From a checkpoint of a small transformer trained on Wikipedia.
Size: 11 layers, width 448, 7 heads of 64, MLP 1792 tanh GELU, vocabulary 13513, 32.6M parameters.
Training: a variant of Muon for these matrices, 11176 steps.
MLP neurons of a small language model. Each row is named by its layer, matrix (up: input weights) and neuron, and shows model dimensions 64-319. Each number is 500 + 50 x the weight over its row's rms, rounded and kept within 0 to 999. Numbers have three digits each.
After each neuron's rows, "fires on" lists the tokens most often at its 100 highest values on Wikipedia text that the model never trained on.

L5.up80:507532510459499459375553530553528482455494521417482466371533533425451455525510493462605504474527548500488558522560603570399539477531516542426508556497550483449493471589490457529412596506522492502430608455540533490503546441482418458505486484533507566529441513534476436443492486498420379470535516490556508450534485571469508450529504465488511484533408551468526483484531527501539586479430499412550523479600502576477483487592455431475523517481543451509510518465520583530523411463564457455432531487512560503464535529429552436490462509411469431385559480498497526576499458518509535533506499520463515471468503538447429455442448596442570527457526515489479522520528699571435615462481562532613570533477426473478472522471539495544653536485472519577524534436569487561492555522483566
fires on: "i", "or ", ", ", "'", "Jr", "l"

L5.up198:568539558492522478509453592537455526609509490494434504497443517459429524530418492502679540517512520455528478532552488479492531451535468451462498500545458467597492440515529471529522603466489465496516502506510542539528517546540475577384405547612483469555523477562533451521525457550522485458434473493548495501425482571560500393451480393524553445536484434489477530475547466550456490447556469383512507503587495539500490546578490508515463497505521479512525468529575431523557462471521534508521475500470473521430601613466481497446475531501507439498513511580494530504526511598567497512415626587462500483565592486570508554526520445502474541456486468456482494486598545415500622534424529536440479487536456453536522442479446456508541546512422431530479487468612486531500399536621572
fires on: "and ", "or "

L3.up439:437529453451536419471485540605563482452552488518557510449512435543534567455486395498438545480567485443482529450551494496419472448555495532594552474506480539615474549442571619447367512401477518481495530541488518534395573539534455454513541468618435497535442512591443531506536548491568567435509602445540483501530515522537471465467461472479574513577471470562536451493526522475483465542457505618561532493498492518489494566508438556496481473371489452477502661483493495490589526529546554548476548475509529492531522515442453410407536512570483396480463504470393498509488482567542476558484456500412397494555431490504524520528512520396541557484470462483463522470475505503518439489540484508389490562458558527498658420416492514494500537572558412515469557395482522517463443595535464
fires on: "as ", ": ", ":", "cl", "m", ", "

L3.up366:464485549537515386519492491516518571541463591574532513487538483456472589510393515502446553470557449474452511457519473452442473435586590509489517476480530586565537389506457489513553574423502449486546561473483472405420589584447493488579426479563480435523554499474483569542478494537581489353472508527543534485478426459547536402600503467512460448409457537492455522499550581484408428503431433504500525550554534500553392479497571555610561500440460481494496446519520414432465439506537484495431442482477482535382476403514513559408449499513510465476572518451569495590472593471506499497444496485575531451462528492460484470515469373453486469558459483517458460506493428548482478415518504452499470561531560468502540408497658540485459479467509503535565473493593523536494459528443632
fires on: "G", "==", "to", "- ", "uc"

L3.up1297:516513431465466540539444551462496473492438524543459455577548527552548558530539514542563436459572500478473517505593517550503464499429485487435511578504467459518504495451468474585569509540463564530558490464439510512443531464592481417457487514589440560567465526539578581573561520470432418507498458479604449466555478468461486488388490378440549495439447442565519565455460518459508499493554456460583561536552549496443540520484501535624447497540383505573480558364658553572507474494504467521462454570484463508568537502524534529520557496547512418426565571512476459513613484456564467455400535473451541471451561543477512485440419481557505461589583396525541471512507487501494536508545511561515472539555498454519462430454497419509482453564411442623509440515489440536570465448515578
fires on: ") ", "), ", "and ", "s"

L5.up1092:440543459447447451517483502562491543529467472490455409527519496487513613487442474429496521578555430496471434412569318420550419511550417498554474486418492577573471562498540566447505485521503481519482475525499458460499487550576585491514506481484510501563467387418457597527503512507568544498489499474479526425481567515547525485529515509463527512469469459543515527505467369502480590528435448563582514509487378520489494509466557430486574562485431439529482480455559510442552528506526494570477584470441477483464497522514415508499491569492572433529496524652471549544513512612508406492580526536444411517436542485571480411458428508536472466491523453465433433508565425423576500529548516489615553398521447538490560452420436455573576493599415496413496523454506562415442538493487470
fires on: "as ", "of ", ": ", "including ", "\n\n", "include "

L3.up1661:536498477524418501428618487530563493528593513443468526476559537449536507490566530530487509519442526470473434450473499510460522436501547545526537513528445482418478449530512465512559498542514505445516400522637530521451499455440463498560549534448479551455513460511437506471501403559506455490533527439630427513529534524526579428473530486497554484470547505523566485395521570394457568589571573520506562432468462396549521499469577439471533440528458536469581536598442497503459474429487497501550458466457495514458517469514476438479523458441525475491625586470555518534528605572434487557502508506565522539532446547477503527522542511540472516492473531490544515390496462465460556556485560484445461548612487515565508467489503594492452520442530556395492495515471540491448532462559536
fires on: "| ", "oc", "il", "or", "ail", "tr"

L3.up1562:569440521441480417423503532522465476516476475486523459536517398460488378443512551481450457468512459534463485475509473542440605524489527499495516552503585525621511481537530510528487460432444477469451497461565589474524428572539496550474422481456558418447528510441455449491560545444504458477464561455533452549505582506485478467481487435490567438489395439508577496473486482483508470503416495580435494454459431486563463518568537454551399504511461392529441470540487548454447596487557487439518478446508430523478492549521532460478474531605567503536503510386578426488520534411450483436462578383458470529537556433490462438460487552551546510484508475499511542456439546460532504499509437515443522467585466474503475458497653496523489534493351518540519466481432562509529495495438524
fires on: "ro", "o", "io", "sy", "ant"

L6.up1597:540564452548541486515464522435469557477397519410527517461474545567436549634494538552434540430518527603452503517480540581483397416575510475510571520595555484546451496486449470517560458445520635556528493457421506451559446553495517555482470475434464441512387539462452483446458478472456512490600601529572555514543553516549518519497498487465473457397450522510436558476527482476557418503544510538486525550569486491512425554568570451479543501538486474471502517520603577453372587522573503500574556496499491518540488465519516482412492551502495508426496371478505627432551558590527478527402518537460484479467437450457496474521543442532442533503535493441591484480552477547479548547554570584514474480527486499417565461500415499561577432468463493460435510515413509582624505607480487
fires on: "\n", "\n\n", "let", "aut"

L5.up856:500459461588509571493465501491480494555511456512512469392495545469394561529478479457528435577533375595520479450529454455484413488540619575435614508586502463525561514472486483409493421488479459525524587531466445481659569617540454508470477528459491460606467427455438567439472527539467562512487498482486395481476498439589487374546563529466525570475447596499557588492519422459511417471461438459482523536565491586466445506534418534491490439414524581499604477428568523532551463474482462512534487496533521529572458598473501516482469427537496442455471483434501511472419571516571501509593579445410497566542485523568498548410535488487447544386450512553448488523549511569523466464509542476506411461488493592482521454469504503563565460551542546502492485518512438417521496543482471
fires on: ", ", "-", "/", "–", "'", "D"

L3.up166:462538528504603535477403490376535436457617455463424601441509481608483515551430420562571438551564458484507499476554517523550419397583554479432561519553393498523466436548406454520497521439589472554469550585501450476577485510495567453485507445492547485560523516498394496540498461501526516575539508460504509523473444485547505471528592457493440494459485522477509530525455544377459484503612462463515449564512518485375553522487517473489418479507476429381507636529480503467485514516479601443411463487543527420525491536570497490583477490576515500392512544454538525457455425447497611528458562465420428499460436615469477536480568529484502558488501496403493501577560558534462542547448507452573582509508508565521447526454545593480465454514580556480451530489517434459577454431392505
fires on: "'", "h", ", ", "' "

L3.up590:533645536432563562476559529544516381465431455530511579514492585516550491482496468552562584509545488410478514424480472486480529559545465586542495402569470505506417459484510439510531521494511507463454484475466474450491532524433515538607538496410476464436495394490567372532574550507458438506495482500496457521384435506539504529490540480522595442492501513547543477491621466432433508466499530440428536502397534561535531472582433535493501483420453434530438576460492546516510559552473520488526402470555526469505503470468495524516532508522457476555538481490564479520466522425541480538483478536506542497433492551538468504548487434565488446533541459477426494444493506501419513484537491570442500535505535603620546532469523459502509467557538544454559587483500460542349402477500464
fires on: "$", "is ", "\"", "fi", "to "

L5.up1631:486461422527539488568554478489466491488483544533502521515441449434506508470562510479546467446489468475477419495404458450543507509461506377436542515522432497430492423396462451523493567455536608563513429459409556406559469435524503553441574512425505535554481455515450478421450534507448579477543574428451423555477480513502461503499648591501511435422479536546482568514563495552441365579467435532505493621470468435533446613455531509526444511568533485568409347495476488472532535468522444517538557506523491493572498454512496503448507472502533440444541524531461502430515531460488535532559518382548434390439508513535474560442446506537518562446560525449528524464486479454434450524509549552444505449479505558526606524411546512528510451606529610510459437455428428525564536443523482
fires on: "United ", "\n", "201", "195", "\n\n", "Pan"

L6.up1550:449491488484492493462433554449540552531540500657510471462505467522448510495414640522489521531479385552554583422509508468520465505478497573455526521564469461571522418533562502476537491509561482513553579523453547559534487495488547473501506487512549506547417521494479413499541508541601535502472486493539521538523463490461543436442475543508504524464520483558514565433546487452440545538510416456428416421515435518467591463479471540496382475456508452461545491522484445424433498464417586523526584513567411480440512599504552430529403477505552512543422471357534486565510516472498483477545460450488498437490565585534541570477483540427442529479447476533508532542476473467548539455477506593380466506580465534498493479539479498581592563553473540473507528457422445561469526537595423
fires on: "the ", "a ", "of ", "an ", "-", ", "

L5.up835:459475575490465479478522525486564513502590559543421491541450450534504525463473468499581528428581495515531497510475539558428484549420509467473469527484550546490459431498503506489499469430442445503565435504470590511554527584495521509489516519552420532417533448533485524410562485600497546523483462562497539478486509486459466567475487502497599515550477449436562560473471497483539442514431568551474449408523555501407551464552480528497415511502465521535493547387471525442461556546481522596502490493546552448531474590572479516439443510532685489485513568518500507517563539503589474570449496523615528497481462464506359544494604471540527429556532509568478445514461550518537549451471485538633548556552401553432538392475512553560467474482481464429506560610546580505472583558470461
fires on: ". ", "No", "number ", "of ", "ing ", "known "

L6.up0:483418571497555546476434450531510562456480430512548542488558594503483491545483519427484451427453457478513496400504574423546504511484511415413500458550589513534564575417489473541543447586448466566535573533587451496465467601544572594546539534531484505484405521506507455495440498504500472483478388467420463435486426473452527511597508399442535535593466552438541560554469592457565515482502412496468479464486513540567518488556512602459519489471580507515487490617446562528478439462553585493479458486556428476630509543454577457485462443528510450468483538587443532450545495547508469528519560471447488450548543488567490493394601438505403482583476468492480508615480495475526538562473576637507515420492475509452414414467516448464592481507429479493491509467555486551537531474604540
fires on: "in ", "(", ", ", "and ", "/", "-"

L3.up1155:420605500519431475493602460432514490510523452479477568423457479444542491421462437508544454507447554565541509540418457472453535517445425458504486541527409596525536637389520479445482500474489519553535496458526538413529486600406455427514442441456448472553511589622517440488550499497489461446571451485560541463495481341587566546516534487535497439484470478507476555516504479509514409543450477518511507577347561559486564468445458460502466530415501505469476609464510449547529469464411494528435431544543514426493513508580523497476459621438473537544497491475581541606543440589513453603582487508535490463488476444461418476491457486494484569493451586500501452481483462445569514561553518416516537526546507491594513481497440534527534557495497449449534538408525518462501589438496471
fires on: "1 ", "to ", "3 ", "able ", "one ", "ur"

L6.up1362:593609475466479538493477468409563487523539485568450564478468454488540538472424478418430389596617531554471457493525476511595432481555523463500484532549465490544558455560486478547550476508499499636556510484517488462580428464514521573498510551523544478599548505551550488531519545472548484482449505473510538564457540466451464475452577478425453453413430569534489453540528500528455566436539420514536575592528504486484551528435439526583603385506523495490517571450524551548516415532433542464474499542519440468515444517511465469503547464535427522497475506484441496472554478529437486451488551528477596482543563510509469560437486503499441510511505576529492480501588515489453537479507481604477450482472516553529471526516637452529501391510467514507454580459471455511503473374481531
fires on: ", ", "the ", "'", "; ", "(", "s "

L3.up1439:540631589486477529484469482553471465541513596528473509488499572554447655513533509491436362458510492510590563529564468540531473400582565508443463556497505534481397527483489462534477504428554528548441509483520418484503515456538508440507613506537498526587525504470501562516551418508465567523494460440539458479571487494550521471369560471481469492453418436530478548516480509465505550527530492412465529594608525618516455470453540406488483436612466493478471494446635391510497508502571495590505465504448507447515479592590473456548533503540464378457439510592482546484492609572480519547426568466575461504537519574534426524427536516526467477560487444466482439462560466519531595494467494495504499509496460493429465469560457482559423536518466531622471551491477461511468414461418567
fires on: "and ", "), ", ", ", "m"

L3.up212:531480549605474562431560424394473428548502508476491543512550464492514521536501468573458493489509511480564519524585431488529464472444551495474563554527384512536493539541497512598566622577530463593603510458451506563477506601541484557572514430538462598428565491493540439521527426500510456461494448503472415416411516444472598480540446555533542434567532426483519562556465536516475459501447453510453501524554509516527507508493516486438399500440515463486472481561521507619580460432418456487475496486494473485601465578523560436396540490576419517483485572654458505499494515525532472560462554442494428531556502441535462563465451488499572522500434448555465521635504449460493441486460619525467531572518619533479512467463472473551494467480514559464511492535458515431500478600447589
fires on: "-", "able ", "tical ", "early ", "/", "to"

L3.up392:550533484573494516543533470454586485524603598470542560539544476461496474475492439554525425452422443531479459542459550487553502500461427454508449500525526450563533478539566515485492501525485581455494448499591513441437513478492575595353450483457546459561588487486430493616505295513535521435518500514516515579488443493510561584455489544518474490471496500404569497447570521450447527531492434550559475508474539546598517408466502544526494454546520459488527541573574480641474496522468526414484486561571505380469396551585543415508477484478624528500568485473534502514500482520417501522537501509527434555583546554431561546516573481500534466493499464568530491501537513539507396467406523504522434504451561466469440468546486524480375535565442569459529438479534515513489572466489440
fires on: "| ", "til", "il", "w", "iv"

L3.up38:530495490539544460556551488573465534486530526521415421463514441539581447563502475508495412524555438503466452421442492475426520512370480463455437445430571622392462497588541501450437472516447490492517472552479588501509510513489518556576432495439485537548446452515496501536517419550490564507545501536453541434468431536500422551467469529547402517428505565434486534412464548586477476541406533536477487504527519480486574463527458545535484522550494391570517446423510390469528510395481533531443416526536525581430459554601480417499512445506448431557560503428506468463533518487565523560558508602548434512494500490437480399481480382498473509522501509599536512547463481521561488586437504538464515513510429484578560419400454559509502468487522489447526543529566491526492510436490430
fires on: ". ", "of ", "et", "air", "on", "did"